config = dict(
    n_kv_head=1,
    norm='rmsnorm',
    norm_place='pre',
    norm_eps=1e-05,
    qk_norm=False,
    init_std_o=0.0464,
    init_std_up=0.0534,
    lr_mult_o=0.676,
    decay_fraction=1.0,
    decay_shape='linear',
    batch_tokens=32768,
    seq_len=1024,
    train_tokens=209600000,
)
MLP neurons of a small language model. Each row is named by its layer, matrix (down: output weights) and neuron, and shows model dimensions 80-175. Each number is 50 + 10 x the weight over its row's rms, rounded and kept within 0 to 99. A neuron's up and down rows have the sign that makes its largest values positive.
Before each neuron's rows, "fires before" lists the tokens most often just after its 100 highest values on Wikipedia text that the model never trained on.

fires before: "\n", "-"
L4.down628:48 33 30 50 53 59 43 46 58 39 48 52 61 40 61 56 51 56 52 64 53 44 48 53 44 45 62 46 46 63 59 61 71 55 50 40 47 44 51 48 31 58 22 29 62 62 46 43 46 48 53 50 39 44 46 48 46 58 56 48 41 74 52 36 43 60 60 55 41 37 47 35 50 40 53 57 51 50 44 48 50 50 65 30 45 38 62 44 50 54 46 51 39 67 53 62

fires before: "\n", "ing", " 19", " ", "ative"
L3.down336:43 50 51 59 45 46 49 52 37 38 40 33 76 43 60 48 63 54 41 54 40 43 55 44 52 45 53 63 60 52 42 47 60 56 55 38 49 53 51 48 61 56 65 48 49 64 36 38 56 44 58 53 39 74 57 57 64 66 48 38 43 43 60 46 56 42 41 66 44 59 48 49 49 52 55 61 41 45 53 48 56 53 47 53 52 71 45 48 55 47 49 50 47 57 52 50

fires before: "|", "\n", "-"
L4.down621:52 43 47 45 59 51 42 44 48 49 57 44 53 46 55 46 50 56 42 60 51 57 31 50 48 38 44 50 41 36 55 45 64 51 40 50 48 60 43 63 44 44 50 45 43 60 43 64 50 70 44 40 32 37 62 39 58 53 40 36 71 39 63 57 46 44 41 51 53 48 39 47 42 57 48 51 37 55 46 34 55 42 35 58 59 52 48 55 59 39 62 39 57 61 55 66

fires before: "\n", " |", ":"
L4.down673:46 48 39 56 58 59 65 71 57 47 40 56 55 52 53 43 54 45 40 47 44 52 52 55 51 44 30 46 46 45 39 57 41 56 58 43 66 53 53 29 66 46 42 38 44 46 52 36 57 56 55 54 68 44 62 48 54 49 54 74 57 48 62 34 45 58 68 62 21 58 56 68 38 40 56 57 46 26 66 54 52 44 55 56 45 65 62 46 71 61 58 54 56 57 40 43

fires before: "\n", "-"
L3.down482:50 63 26 72 79 47 39 59 37 64 57 32 38 56 35 45 41 53 46 44 44 55 48 37 43 51 46 35 63 62 41 57 61 38 46 54 41 39 49 31 46 59 31 51 59 65 53 51 51 70 59 53 28 52 49 53 50 47 39 51 52 47 63 48 28 25 56 52 41 43 46 48 59 42 45 35 62 52 51 39 58 54 52 54 57 52 61 51 38 55 42 41 51 54 59 48

fires before: "ed", "s", " the", " ", "ing", " a"
L8.down398:43 59 48 47 42 46 45 64 38 60 36 35 59 44 40 41 69 45 52 65 21 36 38 57 20 61 45 57 43 40 55 42 47 73 44 36 62 26 40 52 46 57 35 50 63 69 53 34 47 54 55 50 62 38 57 57 63 57 63 58 39 44 57 49 44 49 54 55 56 50 68 45 77 43 52 51 46 46 62 57 57 55 50 64 58 46 39 62 33 50 53 51 61 51 49 60

fires before: "s", " |", "el", "ed"
L7.down352:65 49 51 48 60 62 34 45 33 50 30 53 63 39 38 69 58 42 65 58 55 41 49 55 56 61 51 37 49 55 58 47 36 53 59 47 49 65 48 58 41 52 46 49 38 52 68 23 56 62 52 39 43 54 46 37 55 53 53 41 60 35 35 29 40 62 61 57 51 66 51 32 45 60 47 51 49 47 57 55 56 57 39 40 56 50 65 50 31 60 52 49 79 41 59 76

fires before: "s", "mb", "c", "mate", "f"
L8.down21:68 62 59 43 44 45 57 38 37 49 54 53 50 63 49 55 57 44 54 44 71 66 60 41 30 49 67 63 51 48 48 56 57 39 37 42 56 45 72 55 66 38 61 40 51 34 42 58 37 51 38 54 54 37 54 58 39 46 57 49 25 50 55 51 47 47 38 54 63 55 46 41 47 37 33 76 52 52 59 28 31 43 46 44 49 54 52 61 47 67 38 60 54 46 49 43

fires before: "ed", "ing", "ated", "ment", "e", "ab"
L7.down417:51 47 67 44 47 34 47 38 71 46 65 27 65 46 46 60 60 47 55 69 39 70 44 48 48 52 52 58 31 55 60 44 37 60 40 40 41 57 48 51 43 51 49 42 33 55 45 37 41 51 49 40 56 33 46 49 50 46 62 43 57 47 57 37 67 49 50 47 39 51 56 33 59 57 40 42 44 48 37 47 73 43 56 60 43 44 64 55 49 39 42 65 49 60 38 44

fires before: "mp", "le", "ch", "ach", "na"
L7.down557:52 48 50 51 49 63 46 48 46 59 55 40 50 51 79 52 54 37 54 50 60 53 44 37 60 32 53 43 50 26 47 51 40 47 58 47 54 23 62 34 57 49 53 52 48 41 56 50 52 43 49 65 36 51 45 54 48 48 58 36 52 51 36 25 49 50 48 58 69 49 53 41 53 47 29 61 43 50 57 59 35 45 50 59 33 61 51 62 43 41 46 55 47 52 40 46

fires before: "==", "The", "B", "In", "==="
L3.down657:39 50 55 60 38 42 59 39 49 41 38 67 72 55 40 71 65 67 60 44 63 46 74 53 41 52 64 54 59 56 48 38 55 54 69 56 65 53 30 70 53 56 56 50 40 39 69 48 53 50 46 64 36 43 62 55 49 33 51 67 60 68 50 30 44 37 32 46 47 43 53 43 49 51 62 47 54 52 41 58 59 62 52 58 42 74 56 22 40 50 58 60 56 59 54 54

fires before: "\n", "---|---|---|---|", "-", "ist", "s", " of"
L3.down256:57 48 67 60 59 43 55 56 46 35 66 33 53 40 63 70 40 50 50 44 47 62 47 52 58 45 67 60 48 44 39 45 30 48 60 34 79 39 51 33 44 37 56 54 36 57 44 51 52 36 46 39 45 40 42 61 28 58 66 50 64 67 61 51 69 24 44 63 51 48 43 47 55 52 51 40 51 56 67 48 57 43 48 53 46 51 51 50 40 48 35 57 49 58 42 56

fires before: "==", "In", "===", "H", "The"
L8.down35:43 61 32 44 45 49 55 50 49 57 47 55 76 56 47 57 59 45 46 60 49 39 61 48 42 69 48 56 37 53 45 44 50 44 54 52 45 49 46 49 51 52 56 63 44 58 39 50 48 46 46 55 44 40 44 55 63 55 45 52 44 50 49 48 43 63 42 46 47 60 52 53 44 53 47 56 32 43 47 51 50 58 45 49 47 56 46 38 36 51 45 44 60 51 47 42

fires before: "ar", "air", "an", "es", "rom", "il"
L4.down137:58 45 52 50 55 53 35 49 48 50 63 50 65 67 49 55 64 63 53 41 68 30 58 30 34 48 52 49 65 49 57 64 33 46 49 35 64 51 40 39 41 53 48 65 51 42 33 45 52 46 39 68 49 50 33 39 45 65 48 38 50 45 33 49 53 42 51 47 52 29 52 57 51 36 59 38 45 56 27 55 61 60 48 71 56 32 36 49 48 52 51 59 62 49 55 38

fires before: "==", "===", "In", "H", "The", "A"
L8.down251:38 47 53 51 51 50 51 46 61 55 55 54 73 50 53 55 51 39 45 50 40 56 45 46 60 49 48 43 57 43 34 43 40 53 57 54 41 54 38 48 48 28 46 59 61 65 55 56 49 56 58 63 41 46 50 67 60 64 57 56 33 56 48 45 49 62 47 58 31 60 53 45 40 46 47 51 40 76 58 38 53 44 42 54 51 99 47 69 61 51 46 59 54 53 46 57

fires before: " York", "s", "o", "w", " J", "or"
L3.down601:62 42 54 38 37 55 39 43 56 61 56 52 52 52 45 29 64 55 36 58 47 55 73 42 49 72 53 59 53 62 36 54 61 47 60 40 53 47 70 47 47 27 57 52 60 61 52 50 47 30 42 41 41 35 43 50 42 61 47 49 37 61 32 45 33 47 59 35 70 48 53 53 25 63 53 53 46 51 49 59 52 53 70 42 44 55 44 48 54 64 51 47 58 43 41 62

fires before: " /", "and", "n", "ia", "at", "ly"
L7.down302:62 66 64 57 55 36 45 42 65 49 32 50 52 49 59 37 52 29 56 47 62 60 54 40 38 46 44 55 48 34 43 49 55 54 42 57 57 53 43 54 58 51 41 56 41 59 45 51 46 40 58 60 37 29 73 65 65 55 52 51 57 46 51 52 57 60 59 44 56 40 51 44 53 44 46 49 38 65 60 35 37 61 51 44 38 37 49 45 36 48 49 56 22 46 46 65

fires before: "s", "rom", "or", "ing", " to"
L4.down386:52 62 59 52 28 51 47 31 58 62 62 61 58 57 53 47 37 49 46 53 35 37 48 50 48 45 42 52 51 65 60 47 58 45 52 39 44 51 43 48 61 44 33 62 31 50 50 45 60 35 39 46 69 46 50 56 49 58 50 44 26 50 38 55 49 57 37 51 38 42 47 50 55 54 72 49 54 50 56 46 68 32 39 39 38 55 48 51 36 50 47 42 42 50 54 49

fires before: "-", "\n", "|", " S", " |"
L4.down546:54 52 57 46 43 56 52 37 52 76 52 51 66 59 41 43 57 57 39 49 45 47 55 40 38 48 38 55 47 47 44 52 53 49 59 34 39 41 51 50 57 51 45 66 44 51 57 58 46 56 45 52 59 47 44 35 45 53 41 47 73 70 41 65 44 48 68 53 62 47 39 44 30 45 23 57 39 48 60 51 48 64 52 50 40 46 36 49 61 40 51 50 53 49 55 37

fires before: "==", "In", "===", "A", "H"
L8.down375:43 56 54 52 43 63 44 55 44 64 59 45 61 53 44 70 41 34 45 46 57 71 66 39 44 58 48 54 51 38 35 50 50 54 63 35 45 59 45 52 50 55 51 66 59 50 45 41 48 50 40 71 43 52 32 66 64 53 56 65 47 53 54 55 55 60 34 45 49 42 58 44 55 37 36 38 35 57 55 63 56 42 42 60 47 48 59 48 42 44 54 45 62 64 55 40

fires before: "\n", "s", "al", "er"
L3.down199:47 39 62 38 26 42 61 61 57 38 42 49 60 55 51 48 54 63 43 48 61 54 51 52 51 48 55 42 47 40 41 53 54 46 47 42 47 50 59 25 47 52 58 43 32 43 44 50 54 53 49 48 66 40 44 65 61 53 51 56 67 46 62 46 44 58 54 57 42 54 48 30 51 60 42 60 65 34 75 54 61 57 41 56 41 51 53 36 62 56 54 63 55 56 46 36

fires before: "as", "us", "in", "rom", "an", "or"
L4.down668:45 50 50 49 52 46 51 64 49 52 48 43 51 60 44 47 62 62 51 54 41 39 42 51 36 49 43 51 47 55 42 53 39 49 28 53 38 48 46 45 43 46 44 49 65 48 42 52 45 36 48 71 54 48 40 27 46 49 49 61 47 54 57 45 34 49 37 63 40 51 35 69 52 58 43 39 54 42 44 48 39 39 40 62 53 45 51 48 47 51 55 48 33 39 56 48

fires before: "|", "s", "ed", "st", "\n", "c"
L3.down26:51 43 53 49 50 36 31 52 38 61 57 53 63 52 45 67 56 72 53 45 61 55 49 58 64 55 50 46 47 49 50 36 62 47 40 50 44 45 53 49 50 48 62 58 50 49 59 50 24 42 49 32 45 45 57 62 72 73 53 58 46 42 54 39 39 46 34 28 50 58 27 53 49 38 40 48 38 46 52 49 45 47 39 47 32 46 60 31 31 51 48 50 38 48 49 35

fires before: "\n", "==="
L4.down145:46 33 47 40 55 42 57 41 46 60 65 34 56 62 44 67 52 41 51 40 53 52 62 62 35 59 45 83 49 63 51 53 63 57 73 52 55 42 35 50 46 51 41 48 64 55 63 31 28 46 60 70 33 54 54 42 31 66 51 66 43 49 55 40 50 37 57 71 50 42 33 57 42 59 49 46 56 46 25 68 35 53 45 48 62 57 51 38 36 49 56 58 48 54 55 46

fires before: " ", "y", "im", " in", "other"
L8.down551:51 63 35 35 53 52 68 63 51 35 53 49 66 49 61 41 44 39 56 61 50 39 60 58 60 46 31 35 50 78 56 55 43 63 61 42 63 60 38 62 62 54 44 61 51 60 52 52 67 57 61 46 46 51 43 46 67 68 57 58 54 57 45 57 53 35 51 65 49 60 56 28 53 65 46 50 38 54 73 60 51 46 50 53 34 65 17 47 41 53 61 48 46 46 59 46

fires before: "ation", "able", "ed", "ative", "er", "ence"
L8.down249:56 28 50 40 55 62 53 48 43 45 50 34 47 44 56 66 55 55 45 36 65 42 52 66 36 33 69 57 54 52 63 58 43 60 50 57 48 41 42 41 52 56 52 71 43 62 55 48 40 47 37 59 61 33 54 55 44 43 48 46 54 60 49 44 51 50 48 60 66 38 47 37 61 49 53 46 44 46 41 45 61 35 57 49 46 58 74 44 44 36 60 43 38 57 44 47

fires before: "\n", "s", "ative", "ary"
L7.down565:58 52 57 50 47 31 54 59 51 52 59 42 59 39 41 62 55 62 45 30 36 57 66 62 50 41 41 66 49 54 54 59 54 61 52 36 55 41 45 47 50 53 46 45 46 50 33 46 46 39 58 60 51 43 45 52 40 55 59 30 60 39 55 66 45 55 59 64 53 48 59 46 64 57 58 56 47 54 34 42 48 43 47 56 52 42 33 55 52 28 26 50 68 65 48 44

fires before: "ing", "ed", "e", "ity", "ci"
L7.down139:40 53 53 63 47 64 45 43 50 48 53 56 39 33 40 72 48 51 59 50 43 37 61 36 38 56 52 60 72 64 53 74 43 36 63 48 73 57 36 56 66 59 56 47 38 59 58 48 57 47 64 61 49 40 53 45 55 41 53 41 60 39 61 46 68 52 60 46 59 53 57 51 63 49 47 50 50 58 43 36 39 43 63 54 45 47 44 40 31 55 38 45 46 60 59 32

fires before: "\n", "|"
L3.down641:55 56 44 41 39 28 45 35 58 29 70 43 48 83 49 52 50 42 69 70 47 62 32 57 42 43 51 47 25 59 63 48 57 42 59 36 31 37 58 54 43 60 55 38 52 39 35 39 63 32 53 44 55 51 60 54 48 56 58 74 52 47 52 62 50 50 56 77 38 53 61 48 37 38 55 49 50 44 64 38 35 49 53 49 44 37 51 49 45 41 55 58 37 53 46 58

fires before: "\n", " 0"
L4.down587:44 68 64 41 39 65 41 56 63 65 42 61 50 52 41 55 43 64 35 39 38 65 48 54 46 50 46 66 55 45 45 47 48 43 62 44 52 53 45 57 62 63 46 63 51 75 39 49 37 44 56 35 40 62 52 61 58 55 52 61 55 36 44 68 51 57 49 50 47 44 55 61 32 57 45 41 32 40 46 53 49 52 58 52 55 59 59 51 53 43 44 61 46 42 40 53

fires before: "\n", "te", "ed", "ing", "The"
L4.down501:51 56 64 67 45 44 67 62 53 59 72 33 75 56 36 63 34 40 56 38 44 44 60 45 50 55 59 44 53 45 42 59 56 65 52 43 44 52 62 48 48 43 41 65 53 55 57 29 55 43 40 72 49 50 57 58 43 29 55 34 42 60 36 41 42 61 58 39 46 52 45 56 48 54 50 36 36 41 53 64 31 47 53 54 57 51 57 43 24 38 57 74 50 43 49 56

fires before: "s", "ing", " to", "ed", "d"
L4.down423:59 69 60 37 52 39 52 49 34 37 39 55 55 58 44 32 78 48 52 38 58 47 46 47 54 42 49 40 56 42 54 53 61 40 43 50 53 47 51 53 65 61 39 46 51 63 44 32 52 56 62 52 58 55 35 67 58 56 44 52 46 51 49 41 63 51 47 68 46 43 54 51 41 64 43 48 54 64 50 53 45 47 51 46 51 36 50 41 47 62 58 34 50 42 66 77

fires before: "a", "an", "al", "o", " into", "ment"
L8.down194:56 51 41 49 55 64 57 47 55 29 48 37 70 56 58 59 51 52 63 35 57 44 52 40 46 47 45 38 60 61 47 48 41 70 50 40 70 46 48 52 50 37 43 39 53 28 41 49 37 38 54 48 50 44 52 52 61 44 47 47 34 48 65 50 57 54 48 65 60 59 42 46 70 36 40 44 68 57 73 46 43 53 51 57 39 59 42 45 60 49 36 64 38 36 48 47

fires before: "==", "\n", "The", "===", "A"
L4.down213:44 59 61 65 38 49 60 60 48 62 65 58 78 57 37 53 57 55 50 46 57 41 55 53 39 44 49 61 31 46 60 36 64 60 68 39 44 52 25 42 36 50 67 78 57 44 43 41 61 67 64 75 56 44 39 42 48 33 48 56 38 60 47 52 22 45 48 51 50 43 62 46 42 45 56 47 48 52 52 48 58 60 51 52 41 59 48 33 55 46 51 64 38 73 51 51

fires before: "\n", "ance", "s", " for", "ed", " in"
L4.down554:44 59 45 42 53 48 49 49 44 43 61 31 66 54 49 57 67 45 45 37 36 43 42 62 37 40 49 61 47 59 45 55 47 59 50 37 76 46 57 42 50 47 43 52 47 40 42 53 43 37 41 29 43 42 30 46 53 60 55 47 48 54 58 53 74 34 65 55 66 46 60 64 54 53 67 38 53 51 49 55 45 39 35 41 52 47 38 58 31 43 35 55 55 62 46 38

fires before: " ", "im", "u", "ive", " f", "z"
L7.down625:57 55 55 38 51 48 38 52 49 48 57 53 43 52 57 53 37 46 47 56 54 38 41 64 62 63 43 61 47 52 53 46 47 57 60 53 58 56 53 50 50 55 50 52 50 57 39 62 60 42 40 44 46 53 57 50 40 55 57 45 63 59 55 69 43 51 39 50 35 45 67 41 47 57 43 63 52 55 65 55 66 44 53 41 42 39 44 53 56 56 58 41 48 51 51 51

fires before: "s", "==", "ed", "t", " of", "ic"
L4.down133:54 66 56 47 57 36 66 50 71 31 49 27 45 44 41 37 49 45 55 67 44 55 56 31 50 48 48 60 45 55 55 61 40 60 53 68 41 41 43 37 43 59 38 55 35 35 52 37 34 59 59 39 34 55 40 68 47 37 52 48 43 40 50 53 37 61 55 38 46 49 46 69 63 49 48 45 28 30 53 60 58 52 61 39 50 60 64 68 56 74 47 47 46 49 56 53

fires before: "==", "===", "In", "H", "A", "The"
L8.down461:54 60 62 57 48 65 52 40 55 45 67 57 82 53 60 63 39 50 54 50 58 45 61 53 59 54 39 55 39 35 50 35 52 46 59 49 49 45 48 61 71 44 54 60 60 66 54 54 73 50 49 58 42 37 33 61 53 55 40 59 36 70 52 54 56 45 35 52 57 59 56 44 57 51 42 58 32 38 42 60 55 38 38 46 39 84 52 48 59 46 55 41 55 34 66 47

fires before: "\n", "-", "|", " on"
L4.down365:48 62 45 56 38 64 54 48 68 40 54 49 64 76 67 50 48 48 37 48 35 64 59 51 59 60 51 62 40 46 56 47 48 44 43 48 40 36 41 44 58 57 34 48 50 57 49 39 37 36 54 50 46 41 45 56 57 50 56 67 37 62 32 53 49 57 55 52 48 45 36 41 72 41 63 49 41 62 47 51 46 37 35 31 30 41 61 40 43 54 60 63 36 37 38 46

fires before: " |", ":", "ed", " ", " (", " for"
L4.down254:46 46 36 42 60 34 66 55 49 58 50 55 37 56 69 42 53 51 59 47 46 36 29 78 32 61 48 66 58 38 55 53 52 46 26 52 52 58 50 42 40 56 40 57 45 40 49 58 68 56 58 49 48 38 39 32 50 47 52 56 42 42 52 39 43 46 58 64 42 74 48 46 49 54 44 62 64 53 69 37 52 59 47 61 26 46 36 43 47 56 43 53 50 54 46 43

fires before: "\n", "-", "|"
L3.down115:49 54 52 65 46 60 52 38 40 65 53 45 55 45 47 36 33 61 54 53 46 60 43 51 53 57 48 36 59 51 35 50 52 59 39 52 45 54 37 65 47 46 13 59 33 47 50 58 31 50 52 38 62 48 44 47 49 50 55 55 47 61 54 68 30 57 32 38 50 46 57 54 42 42 44 60 56 37 26 45 41 56 50 49 57 52 56 53 41 59 53 28 60 59 42 48

fires before: "\n", "-"
L3.down398:39 45 44 71 60 44 52 48 51 53 63 53 63 58 43 35 35 29 56 51 45 52 54 53 46 59 46 63 61 47 47 39 48 52 60 36 52 38 45 67 35 28 38 33 58 53 52 44 44 61 38 52 41 42 48 44 59 74 69 34 47 55 44 48 46 65 48 57 36 44 60 44 37 49 44 28 37 55 42 40 55 37 52 44 53 35 47 35 44 42 39 46 51 57 63 64

fires before: "al", "or", "s", "ute"
L7.down260:39 44 59 59 50 59 63 37 39 59 47 46 48 47 64 47 38 53 41 42 51 37 41 54 44 68 66 40 52 52 63 41 39 48 52 64 61 54 49 51 52 50 45 75 38 51 39 41 61 49 37 62 56 44 49 48 44 61 48 59 49 47 57 52 33 65 44 66 42 59 53 54 54 54 46 61 46 36 56 39 57 48 56 49 56 59 38 49 47 50 35 29 47 68 53 42

fires before: "\n", "M", "il"
L8.down663:50 63 50 49 35 52 46 55 48 53 36 43 44 50 46 53 29 62 49 48 65 49 52 57 51 30 53 48 29 57 34 32 56 58 59 43 50 64 66 42 48 43 69 61 50 63 51 49 71 36 60 45 50 51 36 48 57 39 60 72 47 43 55 59 45 47 69 66 43 58 66 72 34 63 33 60 30 42 64 78 47 43 36 39 43 48 37 45 52 30 62 33 48 56 46 34

fires before: "s", "ed", "est", "po", "pen", "ing"
L8.down452:43 61 48 49 40 58 22 43 48 50 46 49 44 46 51 44 45 52 52 69 52 55 62 39 44 63 26 61 63 41 55 40 36 44 31 57 57 55 44 48 48 47 57 49 44 65 39 40 43 51 66 47 43 42 54 36 63 65 48 55 48 44 51 59 43 40 54 55 38 70 62 46 50 46 50 56 28 66 43 54 45 69 43 53 37 53 48 61 46 57 58 48 46 48 55 37

fires before: "ing", "s", "ed", "ence"
L8.down126:35 41 48 50 41 48 46 41 43 34 53 32 64 51 66 45 65 39 42 45 54 52 44 49 39 47 55 27 42 55 50 47 62 71 59 48 57 52 26 50 60 75 40 34 52 56 36 53 44 57 35 74 60 38 52 58 62 52 43 47 30 58 59 52 51 57 35 39 51 52 49 46 60 42 51 46 46 43 37 44 38 39 61 46 64 40 47 51 51 39 39 60 49 49 43 55

fires before: "\n", "-", "ri", "ent", "ide", "---|---|---|---|"
L3.down70:46 50 46 48 54 38 58 56 40 55 51 65 66 41 35 52 46 42 41 64 49 39 53 47 73 54 56 35 64 37 36 53 39 53 55 54 54 63 46 41 42 38 63 63 42 40 52 29 53 38 56 54 46 55 59 41 39 44 60 43 43 50 47 62 73 32 43 68 70 59 41 43 41 52 31 48 60 52 63 46 46 58 27 64 28 49 25 57 53 52 48 49 39 42 70 40

fires before: "-", "\n", "20"
L4.down547:46 51 44 47 46 57 44 55 59 49 73 39 82 48 52 43 26 64 60 55 32 60 49 51 55 44 42 54 40 50 36 54 56 46 44 71 39 45 45 57 63 34 53 56 44 48 49 35 59 57 50 63 47 44 50 68 60 59 48 53 60 45 59 52 37 38 32 76 58 41 48 44 64 47 48 40 45 57 52 47 49 30 46 61 49 67 59 64 37 49 54 47 45 52 53 68

fires before: "s"
L8.down58:66 53 52 56 53 46 39 55 41 49 64 35 19 50 61 52 64 56 48 60 63 75 48 52 40 48 38 48 79 56 55 37 53 44 41 44 48 42 65 57 40 43 52 51 72 47 56 40 47 61 44 50 47 38 58 54 51 53 36 56 39 62 48 66 51 52 24 47 50 43 45 43 50 57 41 54 38 52 48 65 33 48 70 35 40 42 59 44 45 58 44 49 48 41 63 49

fires before: "\n", " is", "′"
L8.down685:49 45 71 62 21 57 39 49 41 66 57 48 47 48 64 46 59 54 43 54 56 41 65 39 45 73 45 63 49 35 35 48 39 41 50 62 73 50 55 30 41 44 57 46 49 42 52 46 66 56 60 36 44 38 45 47 49 41 58 58 55 49 53 46 59 47 64 56 48 56 43 48 56 60 46 69 52 51 51 56 41 48 59 51 40 74 51 60 48 45 59 41 55 58 56 41

fires before: "==", "===", "In", "H", "The"
L7.down259:47 52 69 61 51 56 64 39 53 46 63 54 86 60 50 52 39 34 47 56 56 44 48 52 53 57 44 49 39 33 43 35 43 46 61 41 44 48 35 56 55 33 59 55 59 69 56 58 59 61 49 60 29 38 33 69 60 53 39 59 33 57 57 49 50 63 36 56 59 54 56 42 48 56 32 51 26 50 49 45 58 45 39 44 45 67 44 61 59 49 52 40 59 37 67 58

fires before: "ed", "ing", "al", "es", "ation"
L8.down82:33 71 53 24 43 55 54 40 51 52 41 47 57 46 60 48 56 44 40 40 46 49 63 57 60 63 58 40 48 32 60 51 51 55 73 35 54 51 36 56 66 58 56 45 43 51 44 32 45 68 40 68 48 47 50 42 55 41 42 40 42 33 44 58 48 59 43 60 61 34 54 41 44 60 56 34 37 42 40 44 44 60 49 43 51 54 52 47 38 43 46 46 58 41 46 49

fires before: "ed", "ation", "y", "ations", "ies", "ing"
L8.down360:50 58 48 48 54 54 47 46 40 41 50 50 48 45 42 40 28 31 57 47 58 43 53 44 67 49 58 49 60 62 48 48 51 53 37 37 48 51 49 39 60 56 50 43 53 55 52 66 47 59 31 59 64 27 46 44 54 29 38 44 35 51 51 48 65 60 25 48 57 44 45 41 43 60 67 49 51 42 49 47 41 39 74 34 50 68 33 27 48 32 21 61 44 54 59 51

fires before: "==", "In", "The", "===", "A", "H"
L3.down526:50 40 48 60 36 47 67 55 53 62 48 56 77 48 56 60 48 33 30 44 54 49 54 50 43 66 51 54 52 49 68 41 52 46 68 57 31 37 68 35 51 45 41 61 64 48 45 49 37 45 54 59 42 54 59 61 35 46 23 44 51 60 50 48 48 50 58 48 30 53 55 30 61 49 65 50 44 52 44 44 37 38 37 55 44 56 48 50 44 37 43 39 54 54 36 41

fires before: "\n"
L4.down470:44 41 56 62 36 67 32 50 66 52 61 38 38 67 39 65 53 58 42 51 44 50 43 52 49 35 60 43 29 49 57 51 53 49 41 51 49 36 54 67 38 56 50 50 48 69 36 47 49 48 52 61 45 53 49 63 62 36 60 58 62 26 45 43 68 51 46 47 47 26 49 45 35 51 59 56 65 39 45 22 63 51 45 39 57 46 57 58 48 32 50 72 32 50 56 61

fires before: "\n", "mp", "chi", "ri", "s"
L4.down575:57 53 47 50 61 71 47 69 43 38 44 39 48 40 70 33 58 61 47 47 60 56 43 63 59 45 50 75 69 46 55 47 44 59 51 45 46 70 28 50 35 56 52 47 62 57 56 52 52 47 49 75 60 48 69 59 52 68 65 62 49 36 59 52 53 53 36 54 51 67 39 32 53 51 48 54 50 44 55 51 71 48 25 52 32 43 46 39 53 50 65 67 48 59 50 41

fires before: " a", "\n", " He", " was", " an", " "
L4.down466:47 63 57 40 49 61 44 58 71 42 59 59 74 48 60 54 59 42 51 48 47 54 51 46 47 49 60 46 43 46 54 45 66 46 63 35 51 58 34 40 46 45 50 48 67 54 64 32 49 46 62 46 49 38 52 49 58 39 50 53 39 62 42 57 44 60 76 50 61 44 37 68 30 44 37 58 41 49 56 64 34 57 40 36 43 28 49 43 50 55 46 57 40 39 57 59

fires before: "re", "ure", "ur", "s", "er", "ral"
L7.down164:40 32 37 51 51 57 61 50 53 62 55 45 53 73 48 45 54 55 32 64 29 38 44 61 59 58 49 50 27 57 45 63 48 69 56 42 53 41 38 53 48 54 62 51 56 47 46 26 46 44 52 47 48 64 65 50 47 36 40 56 42 36 50 47 55 41 46 57 57 58 83 59 45 42 38 43 48 49 67 34 42 46 53 50 56 53 40 61 53 40 72 37 63 58 56 45

fires before: "\n", "ion", "ive", "ed", "ation"
L4.down337:69 55 63 40 43 52 43 60 56 50 64 32 41 51 54 57 51 41 58 33 65 49 52 63 37 57 50 65 55 41 41 47 55 34 61 68 63 53 49 49 45 59 40 48 53 51 57 38 55 63 56 53 56 56 60 46 47 39 27 44 48 45 54 40 44 49 54 57 55 58 41 48 55 38 56 33 35 58 46 63 48 33 63 51 43 44 56 47 59 68 64 52 67 65 76 44